Weights of a small GPT-style language model, trained from scratch on English Wikipedia.
Size: 9 layers, width 320, 5 heads of 64, MLP 1280 SwiGLU, vocabulary 3532, 15.9M parameters.
Architecture: RMSNorm before each block, rotary positions, no biases in attention or MLP, tied embeddings, normalized queries and keys.
Training: a variant of Muon for these matrices, 379M tokens, 10276 steps.
MLP neurons of a small language model. Each row is named by its layer, matrix (gate and up: input weights; down: output weights) and neuron, and shows model dimensions 32-287. Each number is 500 + 40 x the weight over its row's rms, rounded and kept within 0 to 999. Numbers have three digits each. A neuron's up and down rows have the sign that makes its largest values positive.
Before each neuron's rows, "fires before" lists the tokens most often just after its 100 highest values on Wikipedia text that the model never trained on.

fires before: "\n", ",", " on", " to", " by", "."
L3.gate979:518502520528465526516495444483525474505478529484519459542495479481589511479563493480439503543446596463550498505459541502450527458519481498441556487603519512528512570483518480496556496490511511454537446497593441497459542497517469541540457478430506488493481494458514592435433464498516527544578482466500454508484488475518439500447523491465472429434471489479530498465585468451523442443440521516508501527568446433555519521544507523453500449415464451520514435505482545579540509511491428490512502483501411483580456504552485480492522520466560518435485568507453472535606499536530436521460511435514525486496489541482485499492519546528426544489482564525530415507451469506409469516505516487479485607461549520470482467490542552502525531550454532504552554545494509492553477448409523
L3.up979:444509485539521533560566582467531459519467449507537464533472471499470471545494509503496529527484578551473483563465531567518615524558519488507494519507498509509528532537520551476482441491433479406488512578547421527500514522465550431517517427459558511470518517538476532504489458475475529498483445473559484521552464480479469529522455477537459502512540532520487486449506501472568408505382561477464484442493554468503481437504540488523508485501496477543546519476474539482484450473424522442537527503434469532585497545466488442496541502436589562538457488501513485528499490486545526501403545527493580454504515493498519521467527534510498542441579474503507447497507412566535560549516484510554537551495532507416536479501469464465514443468579563438508484510504495538564496461465541
L3.down979:522589444444506466449484557473519461587463461533472440521513535467458575410503495525517526500504514468489477510418456428522463484456540468574493527475474472516504471522410531519466534484471511525537509470483491523474569558490512503495514454521421487533496470489490542519520516554504449463484459512574523497473508453450491567531507540510428421488471456515497472507526568506536577554564542515458548524475557485507503525483539501519508548539530488463526461415469479509480517465425488466553442497498527514568518452543461489516559442464492481527577457488552432493541537593499456495531472598524547462465453553479543465513470543500395532501539468443447507469454481499471416546532485477466516439513507455435516520510525491516548545467589480505445536460464475460536494504583568

fires before: "-", "\n"
L2.gate663:518483499462498536429511489457543492499513456530466570511502491507451526517442459517514499485540524513464556484518497514533494490460543477442494540457453527532522486431452478515531554450413507456481464590490509459447494529553575511543427512532537462509496508448515447500500521473462518560556545464587465495438523531498492536539511482506538434523554535467376629520521479406524496450531509502549565408453472601498460518574399531470560514483480531537463500527523507433465554528486497435435514557569449489564413502476517536491494472494458535519451501454485479472467467493594500528484466477449502459481501527483517522477509554568440414514515462458586451476509531507532524501529469484460511465545555478497532527541509549533497482468463466471535477522464569487566478438494511
L2.up663:513478459474487566495506531486483554484472517460548529499429459508516394541544501504461421523525516519516522493452519550486452571512512507488548428487587485481527507470488494487531491481492491509506485488565507507519488557485511506561383436471469472454532448439535477508534517479461461469551475479572512553530565421546517525509501543475555529510546514487503514502483554500526477579470454477543546407471520507461497485465492555508493468500478441517531508575501524506625451516518542507480421496422546475448519495561566485558530435537460540489515555544451401426529444475501520501460522547464446482466547556525513491565488532437500505494482475469483479493529476553534520515466461517517490512462530527387519530440574493473481500529491459525506515552535501455525458471488473
L2.down663:499543571514505489432603469467488544581500488530539473449505453493506498495509508456460517562474517462579542492443508491487495497498560499506475485500493518520536523526474466507573510525417444562518535484557471473458590527554496497531489481536587538456520548417444551459469528538516459573437456524465518485456511505510476526469554525576502404460505471458471482526563458460564505536520495465556498516497499540470527483561531577445506453446458534486521502522461486479486470412485515428512475525515464576509435547550472474466512457432460423597512504521494668493465533463521505517457486484493501536484493549513503474525504587471455423557514520484537543459496577450457444481443470501512507512543506466523488473461447421524466481486514500502509587435493521473481472532530447

fires before: ")", "–", ").", "),"
L2.gate476:543494507463473518523510495421492454502519448534522502458489505429591518497541488521592505459413454479533488456495441508561481527605496511551399473448559448474516469519561492522568463510447516474431488490448498502520459456439536477452532569479458479497481534527507564439522491497487437458500466454483485493524525447539569582437489538521512452513470514519508520504481559503526471498544565546518553488486433486509531568460556524490469555583472541549445491543514466516534479464472451535501499413529529439412517529440556534495472553547573461438398479493507485460490513478493529494479484557464489495519516447503530513563530528511588475385488470405499488505439386440483506505497555523464527488519517467452475491473501492503560504530388550454571524516573445511476522520470514
L2.up476:542496419585481531534487528557563443554538534572510528565513482541499480554520483457604502578449436561520504503601512481515480438449526486544533508495484527521429528551516483542476489555459527514546508579517544422507467509519490562481512492454530473505532522547485464550508508492591567504485538413473495510481458489545490483496497508484475475553514470537495470454462575439460525480486555509481527520548544486482510475492519482497547462469458493502500513487506525488437433554499501472515558552443486448512528577491471431504433403468569531496486516483508546556507541551477511526462553470480496558485502536470515561503538503520495495429405494520494457561524565410487477502484522518564530532472521540519524514487474478456428477418498518498523499495463457522527490502511455
L2.down476:548552490432473572549502560462490489533555558463512440525490461590442509464498471507495514480463465466484490481464488491559547465468546485579438480501610492486450457542531478459516483457464533494566509445558518495499489516468538531575451443480468489514525513538510484481542519502555542482481474495439477529503460507504562518505461522545497461455508460445539485492460563546522494456522596439409482472537517484459498440484484526501479483491441425501505481516545462497440475493490485449500478464465491523496501437483533502526480478469619478516500515529512472539412503532488490465470530505563502536545479513468623584515508550539521450504527543554548539478505482482454470582522556558401513470519479516510488523543555422539507501523533494531479512549586594518494552540551575

fires before: "\n"
L2.gate115:547462517485489502447492505488516418491503512545497496448486426539522536505525524481531498561513460460454602440450515451529495501520483525469483537484541546475501600502478490513474462528509446429522521516580464450539523469607497509468474424489510558467563468493508476480509528482544468569522516446497527468521567563493487483509538568583539560418560428563452435564530523488532454487559524512536476471530531519552492493498526530475443517512477527504503466587472490456560514544474452566475479465483472526525502553524534460503469471518529542530497502528467660468505428455623509450535464544450500424555514478509548546542497514450535489469426541546485566502440461519458545476434447529493548446533552525510533462470479534511513528512494515556560441430397522518520518479532452
L2.up115:581463480490490522481440523468518488490481490532452506442533453518515531545596477509465531495526458451489492450408533436472486478514482454490491493518434541480547491524472471523500502529496494459495460445572455448557483467546536503482580467502496546477460493438533487469559482486488490513508502512539476488461534533509473503456573488467524565498523424449461545526465487483447459514563490496527511503507528537491436504519514620430464511546503486546531523498535526464560469563484489541497444465476544510521521452579564544477532468524522510448561466464537620471499454442542593450467514502423460545576486475510527607509478549550466515480521460522536453507479503537566529507465493484445526473520602467513494479503574474459520575538498501558536507415474512524485454530488447
L2.down115:513476491525440584485475511514526464465470471486519501496484491473529494508470474447485482528492518507572478453455479517558486530510516524474469522482467471496529515514493537477481501490509504536540484526531488468504501538527527484491493504518475513514480489497464527465514482474462488457473511454471501471509480487487495476494510545551491464490513480492474475518541491493556475492536537481541477475495485480518501494531507530534514491498514508509474440550502508516458492501488482517483504489534508539497498531537549468468545531515486509465504522498466999499531508469505473475469529497480513499533445516489505504490475543490497466477466508463469507484525533477480507486496511460448517502527460503493524539519456460483524479501499524456508523529481479526546491491475502

fires before: "\n"
L2.gate1115:553469519489509492431533489544535596511482514517518454579510486447564545488468546539440508516493562531450521509385500429501485509490452526508502516509462502546553438516489536528442431573464565575483528560508546402492523486507598548472522513531548512444497538460524541496470509432594529487488572520514558509478579458503510571509559538456407540551504459520495468505552416426521500451463487510513500551541557467429473509498497493537511462514475450496515522595471484539547476509497496503503470505505547495527472511521558512451494494486505548471490509523474562533467471416468526531494502440549506422545529528513562433543517565489465411579429391547454555495519530504442542543434423442543489534482501433460531513496523483503488523493460478530523500471539455509533492506461457
L2.up1115:481497559496529484461518567579550534543476440516544448555540493553475515390446462536411497509516594477480547488440509578527502499528497543505572521502478489489487437453503514506444421501519521509498511532575574471511513544515514445507432497518590477465479499481520547490475498510563554500428503503533486530457523511454543512492526562469510478519477553522413467532559482478488421531426497581514541488533507521473502518476508529466535506554537478535464510502452506480548431489502524590527497461451491503516489526539494485477520510482500508476470532536455544523501556470440497540529492466469479459558440542542559478529546555486437541524427416523455509504500501519509490529463432450555476503501574489479560576490477467425516511452433485565487490516588426564588512444550455
L2.down1115:452499541575417500494517459511448487482511513445474509506504520521509500445465480505460494448493543432469557553492492436544477503439537510469522489533428556475512450492512498552476527590506463465451446524456541494466554534430514560458478506429574491533469501423551545500491541498549471462543534482459531459461513501539577518468505463515497513523444526514507404451565434434522478525561527526459501503479449498472481570501454511541496492549528468469523449548509538471467494484505504510445496574532505517474519510482406506491582475457516482541492594442506713505467481505460447555503484444476471498536496468533536458539420547607488480570558425529506558532453554499479507514481510502489500470522457530478535559475484515546545532472496466526511509572436540550497546497520449

fires before: " |", ".", ")", ",", "–", "}"
L2.gate81:478494463547483521478534530526534464494531478597468439493508524540514566544530541562502546525492532464559510513506461557496448492447530483446455435417479511544552474503538442520555447517561566494470425550501496514464483519472511472566484515500515415482458503443467564513494469497486479517505487512450452535505535470527524557529551521493456508490498460490542482500504555494438539473552556513521466512515543528501539525522476561469484412539441443460513473547456465495475471522456517557584462541452539456555550489449476472528555503475467504460505505442530521564493631477539486528521501543548460455471508563456527509550547567547431552561457510565531534471504504410614513510455585467509571489518478502502483494523493479515560480513429593469490565492488523519543525427526515
L2.up81:541524503510474486443582497415569452508527484496418493537440510509487554529459472476553474504429523487540417479458589519487517528527537476474506510523517549439553591555540498538570479472520556503531462497515509498495487492486552527453534475471516409480489504471471435508456443467523496439561493503459462570489573522380591522470503468491523491543494524505527477495515476417475497540480525543396494518479527523560504429530519566481491501473453467463450536543415533529455490518527544517525509557428503515575566489492467516563489558488526503489465533515525463484389493468456496446531517478521475477538457448431516523501489474481492519509452541514532420454489556490545526448536523423461484605555444456487476455503546531422477509463467533457472515483449521490471518494507510
L2.down81:467429494497527452509498461454553477473491477549413454546471543547510558514511472480472468526419558514470510575482462585567450598466520527509562480521492524534453481549478519524504474455498550473480549575500489457481462574508439467448493466532559541544597476538415519511477447517582405485477484410464480471517523565503554518480528491516498499488472476434557428548505535487471543511491547486499485516519484468541531460503475481401414499531503470436507513475516499586419495524482487513505462466449502503496450527561527535503434479543447565462503508486532461536467500477462440486500533433507534448435468506471577509531511494577465517513532529511554505526478511500536462531605474499492559515483497493502476444492503468445597536491471525443475569480479515542498548545530441

fires before: ")", ").", ");", ",", "),", "-"
L2.gate950:531516459559552477549487458489520505488487500568610471496491515442453498539417491488512406521516479497529498485493493480535538498515517484466461524481519442453518539477498495539515472500490497530539456501407488433572551510457445489410430527480464548482520543534465456504466445508530528570500540415525512479483534525528495490507535529508501483542497530534447465447509491441528536604527561500504566508476487544564551517549523524510502487531500460510485528515546531511467353514459442503521406464473511543481494476503485537430392534507552500500468495460555471534504524482498533511546455483469491496585463493502548525542484476553380425474532468531441527485529522463433441490491495457530517483398511474497518513495496500468485578545460414497502485547513538423480536470480485
L2.up950:524518562495556564494517515495519524531507495527561459419524535520405481551434511494489499457495518519555553545467441522516542454485526460473583455501504441504576512468467548556570479533410510507444455520464530482548460461462503467580505510473482510514455544492536466474474434486506586592492561555511486512547474533577472484527505530459481456527539505479536487442488532551529479489517522450451495465559491510514530503463546484500493488549517493525452592505541536515531500493442496501426559463572397543508618503561508550412566525545511513496537491469457539573504499473536511523444519553505445481535477399596488537494493479493512470511462501530538507513494465512419435537501555499538540549544555489589481510501497458460432491501470506591537538533501455539517430552477486
L2.down950:592479502470534465428474565553511414483556538543537497536485593458532492486525434459478447477502481454446534431470546496569533505500547489484475503488532450508612511503501520498533452563448511434538533484484467480476475445439450507437535528454485488518573539509508474472553508532489513484528464480515488447471568568533593533484523461507535451507451466425467454481481530496529511504531512546474581500513480491553426540457498465482530506537504477488510396500570544513475512528489548484523523516470512496489518550491514529537539461552526536522530499493512511512494392598494455517527484449515541516561479552542541524509516501497498461490443475463504499542456501486504519495448474515478520441595493479468454540577551539463469479557506525542506553529619482428534485589565492

fires before: "-", ")", "\n", " |"
L3.gate906:548517459484512547488511519423575482436486492535541447549552529514503472487478492555432438495450466581525556440432454453492499506454551532480548536533529530588521578484572525474421577470458485564514469453439505462524521530520507560453465530535532440561431512555560515543508513488529510479511564568459480581466481556515440531454449472538494490519408497460520481473491407460468514479536477533468528506521521542515446454530516422466535506483512529470535515519474503507473444469515541543467474477495482489527510521479425400531513540501444540484444421411587504551561506513521622487514467506468581493490515497530459519563599573493420477472585497465430568576486546537447485569521537537593494478499524505496514513515508511515518491489545518513485532527480462561536500471526491
L3.up906:542477439492540481537527546413551465551484485584465526488538499489511546571494473523483409506527563459491490475509415447489531444466444475502455529545489555554562458517466529466501550526464571493441485471513531595478491579509496456573511489495499477446517494549534508571473502495568487467466483477413582507494482488522520518538526514422521507529523504513553402528465464480550461551570398451586489438562472483512552507478471536500451489483478522551514510507588554549529424473479501550564437518485446485472455524508513524515549574510464445487495534520562460474517479520559562503476508489462440502506477471531534548516552514509549486464477534387457563499467498529495520511500500506526479513439515505545465356522509471441405553489487559564501495543520502579527541480484496
L3.down906:453467522445509511526531505472431493510483522514471495552483498539529528515457470506471552504571491467598519627550495623511551472501509572515535509563410511527482465493537498467502496510484539508426462543530492413503514418463515511519523479463564531473498534453567520538458425502575491462434507500486535552494538421523515517522574452486465572452455589398481494510488590565513444553501431459507563559535504429522451538462505507528540498515440465528494461495524502534455551530502485505474523552492485469470466490547539471443516508599524476546464559515535601466452409485483488538522493455491534522459482522552479543456485501544532463568506483545454502475457459492460403480492490474513509430492470506483493476557461478468483543500512413540449439499537568453465486514512485